Weights of a small transformer language model: a variant of Muon for these matrices.
MLP neurons of a small language model. Each row is named by its layer, matrix (gate and up: input weights; down: output weights) and neuron, and shows model dimensions 16-79. Each number is 200 + 40 x the weight over its row's rms, rounded and kept within 0 to 999. A neuron's up and down rows have the sign that makes its largest values positive.
After each neuron's rows, "fires in" lists the words (lower case) most often at its 100 highest values on Wikipedia text that the model never trained on.

L8.gate8,228,189,254,222,235,252,173,232,233,212,111,234,198,219,209,179,200,207,169,221,199,193,127,226,218,206,180,125,223,222,154,215,179,218,132,212,67,202,112,209,157,195,232,214,264,232,114,193,170,294,186,168,212,245,217,219,223,224,168,194,206,202,193,210
L8.up8,193,286,175,291,175,193,260,274,231,157,168,187,198,130,134,244,193,227,188,183,174,208,193,278,285,187,209,221,192,248,228,219,227,181,248,265,204,171,252,294,182,239,254,192,252,202,163,162,208,180,131,146,196,240,209,147,241,224,240,182,200,125,126,235
L8.down8,225,240,193,244,179,138,262,193,192,169,124,186,190,192,171,231,143,198,183,262,204,191,175,173,302,244,230,279,178,273,190,152,176,246,182,189,171,217,151,191,231,225,180,213,333,273,260,187,170,223,219,217,187,227,219,162,120,267,181,199,254,243,262,251
fires in: "2", "28", "26", "27", "no"

L3.gate889,161,198,228,168,255,200,179,252,169,195,230,159,220,156,182,204,181,180,176,185,230,246,260,215,188,184,170,214,212,227,167,218,192,215,170,200,144,196,154,212,206,151,268,209,161,249,299,172,188,224,159,200,236,274,273,192,111,205,203,206,179,166,191,235
L3.up889,235,203,155,137,174,140,214,171,182,174,204,202,227,141,280,150,163,163,201,166,178,187,206,149,238,209,269,203,219,169,136,195,227,209,218,186,198,216,205,158,126,243,211,202,175,222,217,173,213,217,212,185,227,163,189,128,177,261,194,276,192,179,252,166
L3.down889,231,216,157,224,230,144,180,96,231,221,210,182,244,231,174,217,237,189,213,155,229,164,194,180,209,246,144,195,140,246,145,220,203,234,163,196,262,200,257,261,229,120,193,193,187,129,178,235,224,159,176,202,177,218,227,254,171,229,191,173,116,207,200,204
fires in: "with", "within"

L3.gate76,231,238,222,185,261,196,188,268,174,178,167,135,234,181,137,178,190,162,153,271,129,196,205,156,246,201,171,217,235,229,178,217,215,296,188,229,227,180,180,164,225,222,216,166,220,231,198,236,188,176,200,237,231,226,100,276,231,209,251,237,146,182,235,211
L3.up76,172,215,232,142,144,267,128,200,179,153,234,195,155,212,140,179,103,186,168,189,217,230,193,204,214,183,214,243,191,199,265,203,184,190,139,232,174,138,100,200,273,207,188,214,185,159,217,204,128,279,191,254,191,233,116,181,175,234,157,180,149,202,163,249
L3.down76,273,196,216,261,226,240,166,151,244,222,236,216,206,196,243,199,196,223,207,156,118,183,216,207,215,140,201,219,197,199,181,195,195,148,260,138,184,284,285,226,176,156,211,143,172,210,154,223,240,182,224,130,208,246,268,204,235,226,169,185,236,116,173,196
fires in: "2012", "2011", "club", "2013", "1971", "2022"

L7.gate705,196,164,222,166,176,237,216,134,256,130,222,213,170,176,143,202,212,209,151,184,155,201,245,228,244,309,243,159,236,229,203,210,175,206,186,189,183,178,162,212,182,218,156,185,138,265,265,231,215,192,194,143,173,207,201,222,263,265,214,249,237,196,180,128
L7.up705,221,234,161,183,285,160,175,202,181,239,307,172,189,169,232,208,299,204,217,223,203,133,162,158,146,307,199,168,231,199,205,183,160,194,141,188,172,222,157,165,135,148,221,207,265,212,142,218,182,237,221,169,238,248,241,257,167,232,171,190,182,256,205,236
L7.down705,149,198,161,219,184,229,168,234,196,124,199,137,238,184,219,191,252,186,244,215,220,137,136,273,124,257,173,186,175,221,208,205,200,223,182,224,214,184,105,226,234,234,111,229,229,247,182,209,209,257,175,211,156,257,267,239,168,182,140,152,201,190,206,193
fires in: "this", "through", "three", "thomas", "that"

L8.gate622,172,137,163,175,213,191,232,192,212,213,167,149,199,284,313,294,203,140,195,186,185,168,265,178,229,250,166,129,266,190,188,257,196,226,181,221,306,236,205,253,181,232,203,177,107,227,149,254,183,236,228,128,228,200,262,163,179,216,225,201,185,224,265,120
L8.up622,212,238,165,139,235,190,255,114,229,181,237,213,142,256,166,212,169,213,217,168,152,234,77,229,191,188,237,148,158,177,113,210,188,184,225,187,176,205,184,151,119,242,166,129,185,128,177,199,221,192,173,144,203,163,210,220,195,162,158,158,206,146,198,269
L8.down622,247,181,145,254,166,203,212,218,261,208,175,190,166,155,166,242,285,162,169,144,286,168,208,234,204,192,238,229,166,312,160,202,160,204,227,110,155,159,220,188,250,201,162,135,209,186,205,254,219,223,239,276,195,225,195,192,247,256,182,184,202,180,174,212
fires in: "of", "he", "his", "in", "to"

L3.gate825,197,221,285,203,209,173,240,177,236,224,190,188,160,103,211,165,212,194,162,198,195,229,153,219,264,205,250,180,304,184,205,246,145,178,144,214,159,185,213,137,238,169,172,216,211,219,170,281,229,131,184,230,156,172,205,74,119,248,165,265,224,237,132,222
L3.up825,178,254,200,214,185,191,250,172,165,255,174,207,161,148,286,128,229,177,172,181,185,206,187,228,188,221,236,199,235,166,168,182,225,207,211,201,187,194,189,233,152,175,269,190,181,227,146,212,167,183,211,174,203,167,189,114,114,278,264,179,182,245,274,136
L3.down825,178,215,173,199,258,193,213,171,235,187,135,174,223,194,274,237,219,167,243,148,237,236,204,184,188,175,190,152,214,177,260,272,173,175,217,248,213,214,167,203,204,241,272,240,235,253,136,153,158,242,157,216,212,187,213,150,214,244,201,198,158,240,185,186
fires in: "played", "play", "player", "playing", "work", "players"

L3.gate766,223,136,214,260,191,196,177,241,187,212,202,169,227,239,270,193,222,293,211,104,263,208,168,189,260,220,224,221,219,300,229,228,205,212,142,203,173,224,190,184,194,178,197,184,258,204,189,253,213,306,224,173,145,190,159,206,277,176,157,253,228,138,219,184
L3.up766,209,235,216,155,198,186,196,217,210,101,280,208,194,176,259,169,202,232,212,121,230,211,210,210,183,244,203,165,232,180,195,205,195,300,200,172,230,204,246,200,235,211,162,237,197,204,164,141,192,187,252,188,254,216,179,233,252,190,236,211,248,198,194,132
L3.down766,158,166,122,190,166,215,204,206,158,181,193,165,291,126,194,169,215,206,248,194,218,195,214,237,197,223,242,210,175,196,152,237,262,183,185,211,161,178,213,203,268,188,154,174,215,234,230,207,224,200,224,267,207,224,181,190,134,285,207,175,214,142,152,224
fires in: "through", "three", "third", "throughout", "than", "though"

L5.gate44,195,149,276,234,243,202,191,242,156,163,192,77,191,278,171,167,253,219,161,225,207,233,238,208,229,143,205,186,144,247,205,285,211,185,246,217,128,283,193,90,109,195,143,183,190,140,181,221,177,232,129,252,175,187,205,181,190,208,193,177,173,192,165,167
L5.up44,156,216,202,218,124,202,166,209,108,204,206,210,249,177,173,221,209,173,235,196,176,238,129,261,227,172,172,245,217,210,116,208,206,170,207,168,143,210,244,173,197,187,191,172,213,90,226,117,223,241,120,277,218,170,236,132,270,200,222,153,232,196,242,221
L5.down44,183,198,191,193,259,213,226,214,236,238,237,189,213,212,119,184,210,209,258,181,176,160,209,163,188,265,194,195,135,211,214,231,136,218,206,197,174,157,171,261,159,210,194,271,206,282,187,191,258,165,204,144,175,250,197,215,215,178,155,164,238,231,290,249
fires in: "2", "platinum", "27", "scully"

L3.gate715,237,227,183,167,206,150,144,175,165,197,127,244,211,226,152,123,202,142,165,176,235,179,235,215,192,206,147,213,164,245,279,273,148,297,251,205,190,146,220,164,293,231,209,193,202,247,135,187,252,172,180,123,252,238,211,218,221,183,189,188,266,140,267,227
L3.up715,240,165,189,257,149,222,155,238,185,206,138,189,191,217,223,164,203,182,254,204,191,192,194,164,186,150,169,160,191,159,213,150,323,264,157,157,198,130,144,224,218,179,102,244,212,158,236,169,151,203,186,269,152,163,242,185,181,229,251,192,206,192,241,193
L3.down715,173,217,175,198,248,141,213,194,252,168,235,249,202,194,144,255,184,183,199,233,183,212,191,179,210,220,279,244,209,165,194,122,161,168,205,147,214,298,211,198,171,269,177,173,201,211,209,226,229,259,92,216,223,130,237,103,119,199,208,209,212,212,189,144
fires in: "through", "throughout", "at", "after", "in", "and"

L11.gate891,276,171,212,254,166,161,109,178,177,185,153,172,166,295,226,188,233,190,276,194,183,146,221,197,242,232,287,199,160,155,204,274,194,161,243,214,183,140,203,175,223,177,266,190,260,175,152,199,205,160,178,162,211,147,196,244,199,89,201,194,206,201,192,243
L11.up891,212,185,174,201,167,148,222,130,191,222,234,192,201,189,160,184,128,148,221,178,184,161,206,169,214,183,304,180,176,164,213,172,220,268,144,150,185,148,200,197,146,222,173,259,209,149,151,254,182,214,177,192,188,223,242,197,141,225,258,236,170,206,175,221
L11.down891,171,234,197,174,193,253,234,300,117,208,185,283,149,210,159,239,261,140,218,164,117,206,214,246,149,198,236,161,260,270,184,119,144,257,171,175,189,265,182,256,185,225,251,192,203,188,152,290,246,258,201,225,216,153,198,266,194,207,219,194,207,264,237,185
fires in: "to", "from", "in"

L2.gate423,273,221,309,215,177,208,193,235,190,174,189,195,159,129,220,169,237,162,261,217,89,245,215,226,193,176,221,193,219,211,213,153,157,258,194,186,208,163,194,218,206,223,108,234,180,227,230,169,213,209,148,191,244,164,167,177,228,208,229,197,168,217,223,304
L2.up423,248,243,165,248,211,216,164,243,179,243,151,227,171,168,149,142,220,219,200,171,118,209,169,178,211,155,135,188,172,214,216,165,257,155,177,202,204,200,254,184,249,210,131,253,206,199,177,198,202,222,228,160,192,232,229,159,187,178,138,218,154,224,194,192
L2.down423,200,175,208,199,216,208,179,120,222,134,256,130,198,222,191,174,203,194,190,248,208,172,172,139,192,226,211,255,181,282,205,209,209,225,259,222,221,263,185,214,200,179,219,181,198,160,250,174,291,207,209,213,249,163,207,191,245,201,304,123,196,193,163,207
fires in: "and", "they", "000"

L11.gate359,195,201,221,199,138,223,227,228,204,196,207,229,162,217,214,249,210,140,143,192,185,215,197,198,213,142,175,172,157,212,127,203,249,169,249,255,194,159,168,231,228,281,87,205,235,181,219,196,245,209,192,108,219,159,148,132,182,208,313,244,215,206,238,224
L11.up359,141,217,186,203,219,181,201,191,186,228,156,181,209,180,306,270,271,259,228,174,196,227,267,197,195,185,196,244,159,178,220,127,188,158,159,264,148,171,211,148,193,190,231,250,212,220,147,247,243,179,238,251,190,213,167,170,212,187,208,170,221,178,173,241
L11.down359,287,194,236,199,223,189,214,189,234,171,192,194,149,162,213,123,227,219,182,169,143,129,153,171,211,250,225,261,201,174,181,222,217,265,183,157,218,262,186,192,205,189,223,264,161,136,142,202,190,209,247,265,187,214,180,219,256,216,238,110,189,215,155,199
fires in: "and", "is", "have", "s", "not", "before"

L8.gate684,208,191,228,196,236,187,223,211,208,206,272,198,134,176,165,274,232,245,231,190,177,126,237,160,151,152,161,144,204,169,206,218,161,238,216,227,161,201,170,208,201,233,244,221,278,144,106,214,195,191,204,217,190,201,201,201,152,151,228,301,201,175,196,251
L8.up684,175,200,191,191,182,188,177,232,246,148,200,236,205,193,153,187,227,111,162,202,136,210,235,150,260,198,197,188,220,238,225,223,182,184,248,194,143,173,73,211,173,165,181,204,169,182,185,223,250,222,158,162,228,153,185,179,210,195,190,155,186,258,198,215
L8.down684,192,223,210,183,253,282,201,214,200,205,154,164,134,194,223,179,227,212,214,232,141,167,203,224,190,183,158,210,207,187,109,184,130,189,187,260,259,211,173,189,194,196,150,164,289,200,187,203,243,222,265,131,295,143,133,211,170,205,139,195,202,152,185,190
fires in: "it", "i", "me", "you", "italy", "my"

L3.gate225,182,230,221,250,209,183,236,159,199,259,235,141,156,188,163,294,262,201,135,208,231,184,236,219,167,279,228,270,240,197,145,185,186,236,189,196,172,193,126,222,215,219,181,189,204,186,133,151,201,231,175,225,290,127,251,208,199,193,193,200,262,158,204,253
L3.up225,109,147,259,254,213,254,166,104,155,188,197,203,140,152,217,224,222,225,204,193,176,152,170,272,217,209,139,208,190,172,176,116,250,180,183,184,144,173,150,248,182,137,186,192,271,131,216,139,262,259,221,194,228,198,211,208,228,141,182,218,264,150,238,235
L3.down225,214,245,135,155,215,221,220,198,196,237,159,287,136,179,168,224,245,199,218,220,138,172,254,206,201,163,129,155,204,214,221,168,168,242,259,196,246,190,153,204,227,229,157,269,254,203,214,137,170,204,189,97,261,154,242,172,200,190,186,239,266,189,185,154
fires in: "they", "it", "i", "he"

L3.gate300,146,198,163,219,176,174,223,237,179,265,173,215,175,111,207,178,195,249,189,189,237,286,196,173,187,207,188,204,180,226,117,194,174,160,248,101,126,185,169,184,131,159,253,170,252,208,134,108,176,213,207,184,207,195,254,240,221,200,206,200,209,167,168,167
L3.up300,188,183,175,222,163,245,236,164,350,161,202,202,175,169,252,201,264,225,249,168,211,202,213,224,119,214,152,130,208,199,224,145,202,239,237,242,177,229,139,226,173,293,240,261,290,244,230,208,211,208,216,178,137,198,218,199,196,163,176,206,144,160,174,142
L3.down300,204,180,185,226,208,127,216,210,185,258,171,169,256,149,202,161,250,179,227,128,197,254,199,195,149,293,157,196,233,221,188,170,148,233,202,184,206,226,134,204,205,288,173,245,302,195,123,226,246,200,189,179,173,227,242,311,175,214,193,185,142,185,186,210
fires in: "2", "27", "2nd"